Weights of a small transformer language model: vocabulary 8192, a variant of Muon for these matrices.
MLP neurons of a small language model. Each row is named by its layer, matrix (down: output weights) and neuron, and shows model dimensions 112-367. Each number is 500 + 40 x the weight over its row's rms, rounded and kept within 0 to 999. Numbers have three digits each. A neuron's up and down rows have the sign that makes its largest values positive.
After each neuron's rows, "fires before" lists the tokens most often just after its 100 highest values on Wikipedia text that the model never trained on. A number after a token or word is its count.

L8.down372:536512564571603449527477554436512502536504521498518483505502457420495501530550464546518450476547487464449544480514525483507470522521489483503610485475492498489513463478556488472549527473554452550491431526510438481476528524478515478472528469502505481536461431526518479496512510481529464493456447592628544499415482514450534497498494458508492523499527487497498488489423489527538523514404510522541532541480531511470540499497545534529517460484501505466507523485456488534472512440449549567461420538516528423512485598506485522468547513472570546472572502503482505517439476538526506515467488535527532537503492491413516499461572564477437532559549444449376545450520506454463490496478481499502502451507501478483452573491527499479464496580493545532541526511610545511489550492406520
fires before: " 0" 24, "1" 12, " 2" 11, " 1" 11, "3" 6, "4" 5

L8.down139:505520520515459508456538522468441428474482495505462480515506516473507499491547534491577552445483517547579528490513498540528469461497563513516493433497476447552499544534501458524504475566522513503496519578509529447457546544528558570433530518500507495474509523460529478474518574450490542549421534467531556426468503498466492453460530446456436498458493458530481507488488606533509509489552535417473475560549458475491570435467514509576487528542480558584493482459533503584548492414486518529495426491496516553469487460440527535478528475493477477506463499460524499562544512477496509507526462549503487464495482408499561528544509498552499462559502500509485503447517449525497459547478578469534517490537481597578504547490497529525474442565486477556507544495450434567523562546546483
fires before: " in" 30, " by" 19, " on" 7, " from" 7, "." 4

L8.down950:557465498583548534422502526493510574427515565498534558444454478533477501497501462576538444537471493566495447550456477528501513499422491471504488461509501500483508503549530542518509530552496502515448477524514431460444501567536491486558431428533509478506485473504549520511562511450460563532475494480476496472477517485565557466536591440433508476518495529536502461499461525516509554503530503460491466509514529528398507511561488569626521452558546550496445482548445558481459472520473497479472540428562533539443494441508473439444510508472480518483503613474425497515492504538486532529471430458574561512491489436464551530448548433517480447479484564566493573501499507519522445541471584466449534511526471468529498524519414466505531447517561509569477561516548480508418493488472565
fires before: "." 19, "," 17, " to" 7, " and" 6, " by" 5, " in" 4

L4.down575:518510487462496433483505491536512499542493505447539540472507523548508473474523471545464452466437466542481521536492464444530521456441580491474532531566425452444470545528528468551421526506583493568529481466500434482512516515476438521502510551536565530571476524495571534534479460515495485499521479564490483579492524474431602551432474531554553516578506513482545524467520506588445481457508508477549521584492493455539491500536509502464557546505476453496518497472465474527520542504448516411491481500508473461466513547485488486579447530497532303439577464513527572531508427448568592476490467527462478489519491511458547450505514515524430567540548573523439494462549524465503512560531524499491496498463467501489528506515443531451539498481496496462437538458446429514450499489516468
fires before: "|" 98

L8.down1033:508557582478448467496463546507456561529487484462476537508552473475506469472455463471508528509505516504435377428539507488503485501461487531517462519439572527482540594516481422508487458479489555477533545425488504511553466489489541504498590485510536518341538545538471472507439526486495506512538489491460493450442407486557509511523450460560514548515534521514504486523533464455469573556487582448423530469527509473503443426417479509511502446452519487476533504520521499504563501511532551525509444486470500562457493450556486551401539501470564463533513484507482510448447514479504522484498466532544478531457455552501543467414590451490540488506511418483561521501536547483506497480511588530466512490500445524491508467478496591502500536495548488550522497494481493522441429436544419
fires before: "=" 33, " =" 16, " \\" 8, "$" 7, " and" 5

L7.down457:487511481417508537484497549508469439494482535444549566545506499478544488427489485500504532518474449460481449452430528488497513536572515497527547540502574412436497405494470510520536545543522516524492454553536465505501474502524453474518551480556516492534537517485477438543460560522438510484430438523523500530506500487510479386485545589583502458463460518496561491551473483518552500546492544417528466492476534561502527516555526519471499532611515498578458452494411546558477539502443523489492486551496534542540486472536581477485456523492476573535394392494525486479445438518448535458528463536583401531455470493508511562496525516495512578476501467542520471507527513484556521514478418600545546507485466491466458535474509456543575494458461501454544437512506506550513543450443464
fires before: "s" 89

L8.down1180:553424487483548464510507458519535416548477461541419541533542537463472493537445487480499514486562511443551467497504540516513470541519541538505512514532541549482507467530463525461517477463480525474446486488516505579539491487477407474448506502487496501446506547512500525546559456476448414507522494512496576481453540514545531552510486516521488433520506513503465520472530516535540487474533493507540531466497511540512372501489475492439508523506499550479535484456466563498489469467456512580487422472527518518444506465516456486437497539488481453533503579484476476447516471563518502487508538527467553557522529500472499458563524508526485499500438492517502575497506467534553512504460462481488460467520535442473517470523488473482455498516520443506462471510486495523526479512465497
fires before: "-" 100

L7.down415:419557517542491496381470497492487535466492496468546577498492440497557492478494503511435498526515424553537549543573467564573531544479483574449543561504532501476449572433469466525467508494472414494518460521483540433551508492530517476496484461490468525495555562465445479452501494492447535521481580449504502500526489479488491513470483459477578552557484498513503518534445445427558465475499457529484459500485497456539518458506528469511485522531523587504409544562528450499610540526385452496500463461474518465478488480519515519538503439543481521441532496490523482577524433480531565529558529560499449498531487520550469515464549479532587435501470576463512538502494560587533504576511553463522536568451518520551459502496490522550462517487501499495534521520492502520572461528504609
fires before: "|" 99

L2.down1091:461467482519567468453472486481538422578542547567466539513522469437407558506418479437489503469455515481489446528477572554496441478491502433474543535499472478491504521517529485497544527496407494447510529476549454545468542458498486493443470554448449488469481446504535514545476495502479518614539454555536576517450486485561447522557502475544532565536434467449538502480476462490520452491422516478561522507508508482507494475431515494528521505481459440464517521506503543450512474498504503567504505464468443508490496514483510528517458468498512534495566574488541447586462496485545503501510469500507541505590484526540510428421575503546564519550497482486544573507517521446551536518493511510558493516414518501501424513503510505463526460468540481487497504510489482528497496520552472
fires before: "0" 18, "=" 18, "2" 16, "1" 10, "3" 6, " =" 6

L4.down765:496448529500507446424524463564522453553471467488517507534487545452506508522447541488514519544544477451484491438488524544448489480430547498462443501553468495441462512468472475500486382528514477475433489480496438503483474484490460461459530425479552424488460491491514479427435530492432454569545506558421485437505450422482551480513486524494496520526470531486518443503520538504493504523444474457481523492511520479502529513495530489524565524501479486498521464524486430472548474560529500505436540491545488495505523464581554455458497515499521506536480487536470429557497463475538462486562500455424522491551426543569495462533482538488539519476558553513570540473475446556487554530481552528455482448484578539456553551441591512505474565486462545431499435453600536508509540533481499
fires before: "\n" 68, "\n\n" 28

L2.down827:426545554465502534493524491488487512489618512477499503494517520542457524456537467468507537528514469490523496490543497433497502580493471495472489521516546515461518486449476520462530428536456481506560563501461436515549462492540511496498641559525483513507543544450460498438433485504430561454541528472443525518488502451496462536473527489487503583506559536467432425493507527524494548486469396479494539499498467494467517510413507587511505612479520510492564410514493465443638502475435513431482501478529527477454489497517475522492539608473428437507475555495472513492544564509475418428527512530519501503478490476551520587486506479509449506517484493527607460526425518494483500472507504489438530497515471561469467479519456466529535555476551470551469524426532493496497446519507514
fires before: "=" 38, " the" 19

L4.down968:503591542435486501513509491431552551492520560471549437470480481530459491467439531474509506485515445450487493541505481458483446550373497486467449460483531492517555482466533538451517514487478554485486501507505490474518465529499439478528460455489529498493479444429444537544503478445458463580497506484493494476433452535487457472520485464491410493455526464463457483535492448483499479524450485487510533580452491471525515465463555472567463520489501516500468541460452480487572524531476522504433464586482592502484543548452546569548504441498463470449480547464467497492511469521501536531567498548500467508474519464486529548475550520465448455509426560476440422461494463493455547511490434507524404544530469443471504508494520491544511491545499493544476532508526579520468483501389478
fires before: "s" 25, "t" 13, "m" 7, "n" 5, "," 4

L4.down415:441555494481511457524544467545475506538415548486464529491555528506555533538480492465485454464531432483495461551471442461500490506517481490437537560505573558588512488419518512525448497523526509511529435441413501480553551484469422506521521493567470532508515510462510466377467482496538394464392516484474574536454495502532495502577515485544551521508549560548504426500474529508480524480572454466473516559529552449460606499578528464458484480464510471503463506478467550552423469532511549471553490448511460527467516514479538530515541508554567524513481507488520478466538524467459482558496540470544474552542533493489551534450447443509463519537546484516516574414508558523577407494530512478477489494485493478466532455488526483487467535532500539456489471489515490420425521535508528
fires before: "-" 73, "|" 11

L2.down1165:502491508521470535521477451585613551448478578463496525477491524469502513517524449538488385479527480468492509547450531550458523573440490453494514485485452470449544417609488436495485511500488481551507496514530414494523474552519499502538496515514519485516541512452524492516603540429481442440526459544475470543455504560470563531526498514546497476510490473504477452515531522437542535504500501485505564457535551498431507471498587455535480543509512509473515512492547551539455460496527554464551552437549475488475448474456516524484445515608488456547558475467487443493442502504465514441444550497523459486524503409561503551538559501450453421515578513479500524491549431531475561504472496499474517465589539504533429485501539417546544518488471565484417473519517466505450577482478512
fires before: "|" 98

L4.down1001:500435476481540439489542444523525519452462533539540511521537495489442490490501478484499510549492446535514527502525479473513440539466437495497560487467436505461503474452433488533500523569462464523432522517563468502518506532500526525511441473523503523596529543509496543542543541531537595511472532547458430495473505553454414534555508512447536474517523487472484419499587505544456497503468445545575475491569453504505528467492555565433526457540566449459465426520515512527531479538521524521516429402472458510488465481594483527483421544512490477526519486456495501436456550465466480470541513518431498478500496505471602393513528523509496459549454535515487471442576522496550523465548530513524509588489587491510466461466469473496475527516558549483526570474535409551494528483524494
fires before: " |" 32, "\n" 19, "," 13, " •" 4, "." 4, "\n\n" 4

L8.down485:458478490524472521488548505560432444499551522549456519554517566519527470500504486492510489448493503475521462473512518549578532516499502575509484448594439495498547474557498477519459484490487451462476503453535499514543476454451496513478492491519695496506605494499496451517549439467508492499537524437493476464451518521523542518509524551495492555519538484494558469520489510513493552478486503514453498505479473529517453484501501492458541578507563505470511491573446518479516498500526505504518479486554543467531521458575470553506536543470463525507488517571558464506512541501498448438483518466468548468553564503554523546478441505490535555522385526556477518485489405481517498512469448518446492508484422479497560510529501490557536489531523518470501505405499471451540475556487557
fires before: "-" 56, "=" 5

L2.down130:493454470476555561482504527472505468527531568560518533571489469484533482481452578538508596508451511486446474493431510521421488469537501505419468524537453572476446520470502476472476485460430502530478484532509447486535494526445544501493570515501536547479503501500526482472515488531482553519477417537486525530534582508538552410478447523511437486540561569465464485520508502524516453458461508491456481479571447491513474479525478449510545352535500472534557423490528486518530504491546564531498461548454498516505419537450462486486498469513487466464524490494545543490561538494489457511485487550489461474428424479508477480548537483551475548513483481504563440387494411541485460486556514439516518465543409438515537506571520574502532449513484452529503520425506560500508513508494563
fires before: " in" 25, " to" 9, " on" 7, " from" 6, "," 5, " with" 4

L2.down257:524543509501518442505502481530447534458484531519540535472615472531522515507571521495487464517594423509428426500542476516525525504475520488524496455546523509524514475530506475531462522512429419508490492459512497545534532503532501464476503472445535503524507437511532491514502477499484516442491518518454596507436484507499537524496566531514505495433501441519554489466476535418485521537444486576490476477495496507478499554622570477578533534449492501527463471563551526494481450479510527489444438486484462488515470479490522477418428525522495519520495509570501472474554514434445546457501479520567534474435562514632588564459521467484534484485508433466488530495532447454518427491482445542546486451496455466502529469549566477498465574552434446490470423456505490482479477500505531
fires before: " 0" 23, " 1" 10, "\n" 10, " 2" 8, "=" 7, "-" 5

L8.down1024:525532497577480600468525473532494530570470546530468482484467505498448508466555476461536477500496495480566551514432532535547561486539500513427493474471532548534500478514476549508446483461489437497492532486467487540544472546580475590508481491503485506504511473542541488440485513463425511491485531514497506466537547488469449455489468473522576477508504522510480479444501486511484494490517423560530448583447451482450547553536548486500528454560465473506459535392553489467487484511436519431455531490558488477569521573577551461520561540521539433547575521488518527576493459506451537478486549476498481431530535492579461558470503520471470514489464521530422492478527475420528489515490567545510550502469507417531451508423469469579461423518484492547511498534457464475472422567516478
fires before: " in" 14, " by" 13, " to" 12, " as" 8, " on" 7, " for" 5

L8.down1010:427513470482525510413501513485505478458513532502478512485540577509496477471511435511563469460557554498618584570588459535499597518493499509476462462423475465487454487451489511520512511451549545515547543530558466466455486489608497545453504540491590462486468532509457554532525484414525471506480517477452553548461518483587449491517551527536516505501460562555517497526488450523520534529498472568500462471475484561457476530517536490463477546502512488456524486505476508454492544469466502428510505482503496407487433506503489554519607460467512531483476485470483487509513540499424478528518531567570486527481470513498580514528507485417497479548429537463481510527486472473500481527446509493478469467475510556525524524537529530478491559545469482541497540425536454528567540513487559
fires before: "\n\n" 60, "=" 20

L2.down10:521532487499494476466496510541463543487438535442376547426537451479521508476417532492486507450481607510426523515418495478548544548417436531542568508435467426484503461515500521559477464494552502546510528499533493540487504515470518470497494522606448494437464478511543509563460552553425509459470447495476448544508405500561480466456540500490491503533480514462471568468466492497481586510496570518536458488462470486550514508469537506509573524470539433532505470545447496440522514517484495423526502571543482490548567490489482473518498514463527416462451453553450536560484519513508485465469456447492573500505443472462480459504539433492446478527510500570444467431471528461532493535514549497457493458478524514543509461521534517550506544463545460400442556519541462535577444598466510
fires before: " |" 30, "\n" 16, "." 16, "\n\n" 10, " (" 4, "," 4

L7.down715:460454439508545507562521533500509429532530527476528435471519479491561461492475523535482514437485471533558558472525539465489474590544463458485483451490496504490504517493493547573505517489523455544495429504491499488455500460460472489509593409425486497483579463508501559415532525571453529553519520544425563525436488468504503494535464492496550483536490564497456465508464448471484467507513491523470475433473480527529498494546573495411494479474533444459497514409503484462486461498472489536532516495538477443510498574566465431495511427505507489463483492390503457478346490531531420563545607487521476497553472471457547495548477501457469470445426483483442561462458476532463519488523489503538498511505524502412496506504440456386477452473469485517504537476510548496510542475513510
fires before: " |" 20, "N" 10, "W" 8, " to" 8, "\n" 6, "E" 4

L2.down452:535453487440555435474472433556544488510506549374512560493488536541414477547541513510519440462511551512521514511465377482474525537480490511404546556492471476510451537618466565501531430502537467532510530509519533513520559473513504518509439482428472489450522439437484497504468539507481496507555459505458479515551475433472475502507544495485536477479505426457503466464488549449474531485576478476500503468524530475522558565494479462483507573506529483492532536525530525481593467548508466485539604523591472489503525503532460502621534504528570481520510520486534459466474414524434488453531511509446509587582538513460485510458521566493481445521568457552507558486527529471560473505492570527512487507413509510457559540522491479592493524486515564478469594486484569547483569484495449
fires before: "=" 46, "\n" 21, " =" 7

L2.down1000:470502515543540509522589468532496555515526520466515515445524516557582552530473577427496484479524490460450493489576534503461556469516551498600496482479487473396509495519485478499573502548477532577522575512493500489457494507524549512462493461547551575520519489478468477517500495516515524479544525495530477534548526462508470520487452474446495547473547463455496517466438476522537475495484490466459459479551549538510538549520504461554544498457509502577486421612512500478549455481505498458520509511550549489494428473570455527429538478427547532491431522510496502600502531471476489443447475475554555468524593523515550571551525435546567505487466512555484581513461446514512591467491494429411508498496504509479506445494477464483490475506587467552567512449532585526485518547520568
fires before: "=" 72

L2.down611:507496467468477524523480522482512468533467550474527501508507533449513432548452564449518524513498563494516478541512529469522518550538498592483452502496472441472519530485431567533506509559531391517513554462514561531487452532515491526515486498567456493488467481467548511591546549444482508459504481471486525492559495507487469425459527531482486492458548481484485509492495480496531526560451549519490505497575494481475560463556538457597569475486495511468490494574478447501525520571462566430509454457487577412484441575580462432480476492540476495490528446538500536552522523475555496512526461491497579504537499516538481522506540494406490480504495491479480442502559509424536478528443519553572463425505434446447496538502467487534411493481491537509461522495523500542563543507519495
fires before: "|" 17, " %" 14, "\n" 13, "-" 8, "  " 8, " ±" 8

L2.down110:500535533553467446423557438481554483518525514446604509511597527428570599504501506490478463524530504506440405559517491496482455446497605503400490533476437529449527465480492468462476503508525464467482478512518512457553492482493479531463502428496467466511432463573440554512515438455540454523536526487452533488437531419519459486502473566580483547521504471472529553496475526558499402505518442520527542479511511466530571530534512503457448510490474521451487530526434501474485507459471522535469444453455511518475501542502469496508579485558449436407583470507518494536477430490446478541425434574505476480492513458489575476468508506468463477452514549471464483519452506484511487481513511480506532495552491451467483441438499537553510433536512522476534526515485497481528538519430549
fires before: "|" 100

L7.down435:499520532468477482532536486473504459459485535548459449476497442499488449538573498507530538477447455518461512491466500460491498456490432495462474475533478512513480486446501499514579620571495434508461523555538383493449527548470515482478481513509486468514545523459528569448422548487553500463444565478524492443495524499530449447510523540500457502503472508470530471502443557471522483529472529498482531548549451499461511441433494495545466550463522511483451518508521574548540537509544497473480539538485485545539564560441604468528451530445564523568479590489478524593495499564424524511530501466519485536453489563576512551458446486534506487528479557518529444570580441492502511453446509458548526500561493581521565547518432445510510517469458474507426540541453451469546537572516479
fires before: "." 25, "," 19, " as" 6, " to" 6, " in" 6, ")" 4

L4.down945:591502479561471463430529484493529523490530516554460560522525528500463452460469539530494536538569607452505453438495490494430528465487470463484555526564484449460451482454485557479571558488602425501443490454474487498470551490454534493520557502546564563498476491516534520514496554531489493517485505534376486460511509476530522496524484471485501461447514470439487486551516579502481549501491501509531520445442497541548478555560511538469493558459503537505482540520541513478503466565514511452495565461524502536491500433516579454586531510557469564554554513463499556510488514413478520487478499440547454467456533495466466444497434496500470484477576448507588545506532491495486492475504488493484458550448526495569509536518531516473453555492502578423492584508516533481480486581470562
fires before: "-" 85, "\n" 13

L2.down624:510496471468505524540515503515449482503539456515466516524461542565456487487506464478547511487507618477552494454522506540460462506463492503492516506469493492527527557495512505480528490486393482549413484541514441511468489475551502549550423486553505460485446482484477471505532524469447466509490461514538398475501532566492491414579570497545530533516555421485493491462454491571461556502456475586495507500526490571494506474551546476490551449515446447502447487454498562389510435475485524489507479539546551533469444487536518497603469495548551516537564576496501449568504503462469489477471502543473499525522458482521392461493536529517417398512492518603473482462535544463552554608481551479483506442433599530475489479439519495550479549477468482568497508514524517507478565571513587
fires before: "\n\n" 23, "\n" 16, " |" 10, ")" 7, " In" 5

L2.down71:551501438483534553444596470543564448505535461523540494539483551577532501441500499513530424506514455465492548496499580509464474574552506505429558502589476498436523462535442500439467522509480478482509576523547452461514509515510495487517487428507512505538517569499500587551586554473516540434549449553477501506516447476540547467529477498565518532493434520524458518506587484517424530403454504557482473454479500470555469482555517486464494556416556553453517516547520475509516479489505513499589524482519468505482497537490470535505473483488501469513541537412466432484519514577475509521515478505547460485498557516484510541546440434450520427479463523549550563442530516527515516564494504516511518570573509512503525518518468453509511529501493452451430569549582470498519498530444479
fires before: "-" 100

L4.down1124:493543398497425541467457490533540462378495504558492536489558518549422493490516503444432478474516478527529436541528500498503491467519482460470502521534446536494564495482457466486529515561514501533480504539502501534519567462471524509525484500513453557487448542470490496512531531429470482536441495515497496537458533415510496573488444524477537558510504420483487493522511462482432521459492560495467557531568512494448585525516430437458438538469454506516495521552501530529537451529429531499469452493440498507532506484495521492501511463463494564449498528497540444493553596497420482527400499553471473491467508495436487543552519516505484541526526471503504510467529575413548450497535502480531451472505550432447478505570516518500463512479482527514517429514524453481461423488457486
fires before: "=" 51, "|" 25, "e" 5

L7.down790:502516469573433441552462535519531525511500527485522515512493532573440453527515550540473493499513525566557515502460443497486504507574483484415511551526499467495604512516524501556507513522504479517463453473457533496468525549567549454521435490519509441506541569527515570500533513495488496459510468476484478503491520495457412510518474500553433475477580490460518479526527476494547534495480539523559504492506488495528511448463541494526499530439475544507520561532440491510519553493457522545544489506532520479580485532416457533461481481517440507468548423492531515506434427467478552564441499516497535439447549437497472455506453520425542443504493441492532561468494511495533472464478442481536490515523540534504473518588426504494458414440521475512483382487491545585501463475512526
fires before: "|" 56, "\n" 7

L2.down1149:497496482542497551483546519546457479595524447465468489595473520527513479537560522459523494501513500534498426500496555455481529506456493505496491481458525485543433441474532557474537499588548454391497523494492507442461479510450525507472530486517503460471458490533505424460430487443451507531519475447560524531448508493523426485541566446464518528486541451364513421531529492588462531506519526471490544470534487470439453444508565544516544522492560489455486458493443434427480582514428544492506540429456442503443516518522507464525492508528499477513607466575524507546523536480521512493485536534457486511517544521565513580471477566396393488472529433497508529508492535494534508518482507493494596555419501561472471513461498541570541502537500495482419470495544509438500467441553511
fires before: "\n" 26, "  " 13, " +" 9, " −" 6

L7.down498:531598560475515540514470548502522528490592572541507504521428532481478491552530483515525528507504462519569528471489481557519452543517448483418486481507426510556475433473429510447513564450492504456451537510551431506467533515477415486548541497521484540589516529430443502479494528464465514489489496556422470485470666517503483597509487493491478550480487511447538509524496542496490474477491470502441542542462565462449557491527534546497522480477514427490599532537535506448494501465472505544494508511465542518534417566448486494482512525534450406570519556502557475519484469528541516489477527460533472538521546538503441451461491518467492466567515534447561535546491471504476466433425479499514422471576543473455566534528513487485482565497512529503496479526536481459469507583520483
fires before: "\n\n" 45, "=" 39, "\n" 10

L8.down238:567483544484455528496467483447552489519545534454485527521502432548450537527495424488508438491434471418464522444490518465501483503538484514450495492461485535496478506520534483481527528536516525465432521419585493539553421435480489476492530527472546514475451540527445507453478569524544433508550471502562558472488493497535585556465480475522509525538578492523448487460498446489516527554495410504522408549518539481526504511522488580533460557520465493534576568539497608541538452500540524513496510519477503517515489461560539459531492492509542459555522560505582533464502490513538559465483552525496558482531453508496480457516515486504566552514517484496490497563498475512462518502506429538503476457526483506505409491483490529502489462453527485519510543505461474459514513537568398
fires before: " of" 59, "=" 19, " =" 7, " and" 6

L7.down19:510508482508500491466465539513349503483495507568465492540497502503519546458536471570538487544435538505495441494492482460479491521494459448500471539453504568461540499487525519441531534491522603513481520452463505483548503465427460473537497481409479561440493504449491511430498480432466497460538541451453575407502556493575480417496527518462519544519521385496479555561448426476522446540522505477441479518507512555554478458535529514463445542554495482487465470479508515467513474483445537518443498520521415558483473541519567584479499519474442503532478421480559473505540486447458546437466554494506505499529586484564439500459483532470459500540509475450470487509504506471483509513528458517469571405513589493541439568484468522424530507473456493466500549499469518432518477478425482
fires before: "s" 83, "m" 5

L2.down369:501488556530496533495523551478479507524536377476435458463421474484439486468536477480555557534458493504521553517509504391496429504422492517457473488390501386464427507512553541428481515434443509498463459508554551531530485542478511497476495460468532462463537491489532538540554495480484492544561578532513446509454536469551496443495454449539561475494430569548615507473492424437493570463451527493605469494482479512439520489511549464451499501523570495503538491501558494493495558492524466495554485465542490554495520552514496486529520530572400484445482476461523473408469473531450497496458544513500505478513531497486543445463506465519458512527525522516470542529464513547493460458611572489510550489448489534491507496462515622500455465509555444487431534536488462517488516479449435
fires before: " |" 60, " (" 12, "\n" 6

L7.down880:485502503446511510505472449477467505491508480527510484508472465474541535454492485540572488536465515468511469504539487503463594498574545530497504552502511508522538528567475539473485506494436401510509515515496504511469484488482527526499451526499485450492550523504555474522517507512473474465521587516476491437514563533464502485456449530489454524513513537476405467514559506520527536495472516498500529524555522482527561461449484502420483494464508527470541477552568526468520486466512542472474490552548474546522522549506536513442393525463448472544512522549446467486537524480498523527484469502492566504495485565552523560477533546585503442540484492531490424439472485536450462409507519472467598508510444425485604502521446481467505548570506447506441472462599506547500515476483504
fires before: " to" 18, " on" 15, " as" 12, " in" 9, " of" 6, " at" 5

L4.down602:525397460482475523443491489530518472550526505522568512522572562559418482469457419519474484550419447477549476535523501529462555552480440449470440610479403502403499501527492531446558506484495474509515517437504442424529491560486481563464526497500539525479513541526439503438401474464485554454450530493515476543522567465537440491556472435516530430535502496575553450548497501429453527512546479517487532497468576482521491469492519451565500436540542469494498535522536468522517546533519524438592529484505466467498446420570529529516516537434446440453531482502538509508482455542487541502497504500499422471437467481480521548524468459471577512471500469459500517541523510491438495555450537515537538468500531481533485538503459490555500457515468530487457508506473549552459449467522494
fires before: "|" 100

L8.down181:530497531539467523519516499497551466465383452537494495505482561534441492537458481460467513495457506468490526505415511453518528515559533543508578478499485513461505490562462509551424470535491556533511492546458483572515532473489515445489524495563483525607503551515494462502547496482483529502485583511543525493514484527543489509544480482479597488473435555568493565541555449491454565389520452492509524496453515525537517482516493499452515450466457475469501572533465493475504437485520463491479520546486535475541554522429542499552530514528463423527545518466474449472501519475529456521550527454478476562504490451492547490539412544470496472481399497453498483539519452487549509537476420509533513539519478500532506486464500511454491515471514552403508494447450440504491445471499489
fires before: "-" 97

L8.down649:549473483480550478449506577486529456489471499600551470493512465531443560497491504532423478401512536518481513586517583499581568515505507526477458537578508527473433477458537519524511497504530517530439545518523455511506536456447467504433473429450496531508500462546555499519475524485536499532498493526477448429507504528555453533422479459499452502524396505538540542491530560537484452483524468488487468447496507487505444499531462447509454471484516594406517558533521495475442516515464460596507430502546516503474422496521481468509504489589489462473488552453522439509557504503517529466551506491517509552504488522430535524521477461447523542490494469499536469549439475491526528473503477487487546597499502491485475461474436475550477470504484493511527454528513542561481506465480520
fires before: "-" 100

L2.down1205:517509554489506484476536450481551446584495530561469512497544490513494457450404569482512497505526553587540476411506512464590507496494436555446449609422505478539469491523497488491456613408506561487490511501524543549513503464509483530501506540425464499574553560466500572524487509515489450501531484531563472396559455502594536497441480472546410525552426507423453528468501443474470423520520497513552481544493461531434486513459481499471441530604512517464479472465539545522527582526470471534488470507528472477507426575512474537547560437522497460493470443539471504419526424550445501426476492435476566532555564534551475463460551499510455461539515569498498594411502520527516545620494562539449557520481469503546503526482528450513513424539548475503519457477600535438498560496507454
fires before: "s" 63, " in" 4

L4.down1200:515533504482552485535539544515447527556543588493504521570379492500469559452475493466535446528543528519472506494528449508499493481400519444519401575553477464495531548542550481557522497497504507506453475490437448489432453488559539554580481522477544533550517495386494509428531491495487473470497542568541474548483599464411521560488489512491463520486534483460458406484558538544487507534516467460532516465447543517423503490503509512453558471417442454533510482497521570452500419417456494479479491509546524461491462465489481451485443521521434471495508449531474504524546463536517518472498491434500517527511440509438494481538505563531532483500474499440526546500477416529545521531572488551502515555466524530547512515414545490536477474509493497500457548508492559527496508522519515
fires before: "|" 24, " the" 23, " a" 7

L2.down927:544484520560485465501466477528541512488435474508547474527519562536450506544484440517525476456492495448462611545467483472495403490492528473427501508494527504516500460511529469454470469533488482444477475488537570479525524480510502527495500444568570501533590453492490515524495503516491481484487512587577553536462473493517423561588490445580519539513546454484543520468535524595466487410523424451486516414464496481437494490458490448487428517510527443502443483413542487462478502419484516432477512515494547552527510464469470495555538535536508506464486504543453434515490489522487486532528464486475488497556505479479540557581442594499474480461509455540516471475515562508536513505545544482508531583499505546468456484516506494530489516518466470454498524515496529483450477418455503
fires before: "-" 55, "|" 13, "=" 13, "17" 5

L2.down149:539537512478425496448505482491479552486527604402482494473529516478515465503432504526517583463489489495459509506592470498551506505446522587501473451468490454447545554483547525586513492496529548571427519515513493415454522478430448527473500461481492510549425473443473576511472516497517491492604434499480468588509583491460480556471539525482546416460533521515557517435507487493505519478529503527445489555478495563521442577499495497520568497494518511473497500504496484406467486481511498529447425448526433544591527442477525529458483493469503494447556466533478481460569472532520508425536552469555587453472593534486515534521480478540503520503477547463432517474519571526465490541554529504505530476503529502510534499422535478501483547477506479505541477522518534497492481533533557
fires before: "=" 63, "-" 7, "|" 7

L2.down239:524522484483424528462445550479514499562481442512545517531423475446497517479504559444447420496458534526537493530462556492464435469532547536460497589554536474514550444505493475496510531483476498483482556519499462482557484474517414498526488478480415528445537496530530524507514494509546442584540369521450535451609452594469507450467435502559521446454512518570463538481593473591484510433532450446510535489476496457508476526501486443388560540531491433482493490553454484553534532468570521484512525502513418504470466513472497507445435475454521508435446521444451453502475493578516531541504528529559530418567478554422532505514456510492508479523509570518514532523563522495528551514489496552499501485574521507431515544532469469452454483481548463505519478529494482427576555470483501
fires before: "-" 99

L8.down110:493446543465494549514496566470442497448474431504527495469501489551516506494456555504492478503478497531518540446496557500537546480508489506492471500462476508490476503509568477495453483526529521417489535547520490499527560545505502524506460519545490573541506462519596501523475533470472404545551502496456498545480475472537590398528469535482518482593463484523455486483564474489546523462546514569515428502470524512462536466548482564493527535589568467567545472514548496490556517456504477487525573523495460524527538494504541520517491384542532439518439526540518462402545575577488492482564491455482509486441490456545511474610534521459509543546504529546463539559456400496488510514526516468552480512540455478463443571455432523411456512509541538574546448489501556511494520532537603
fires before: " on" 23, " in" 11, " for" 9, " to" 9, " at" 8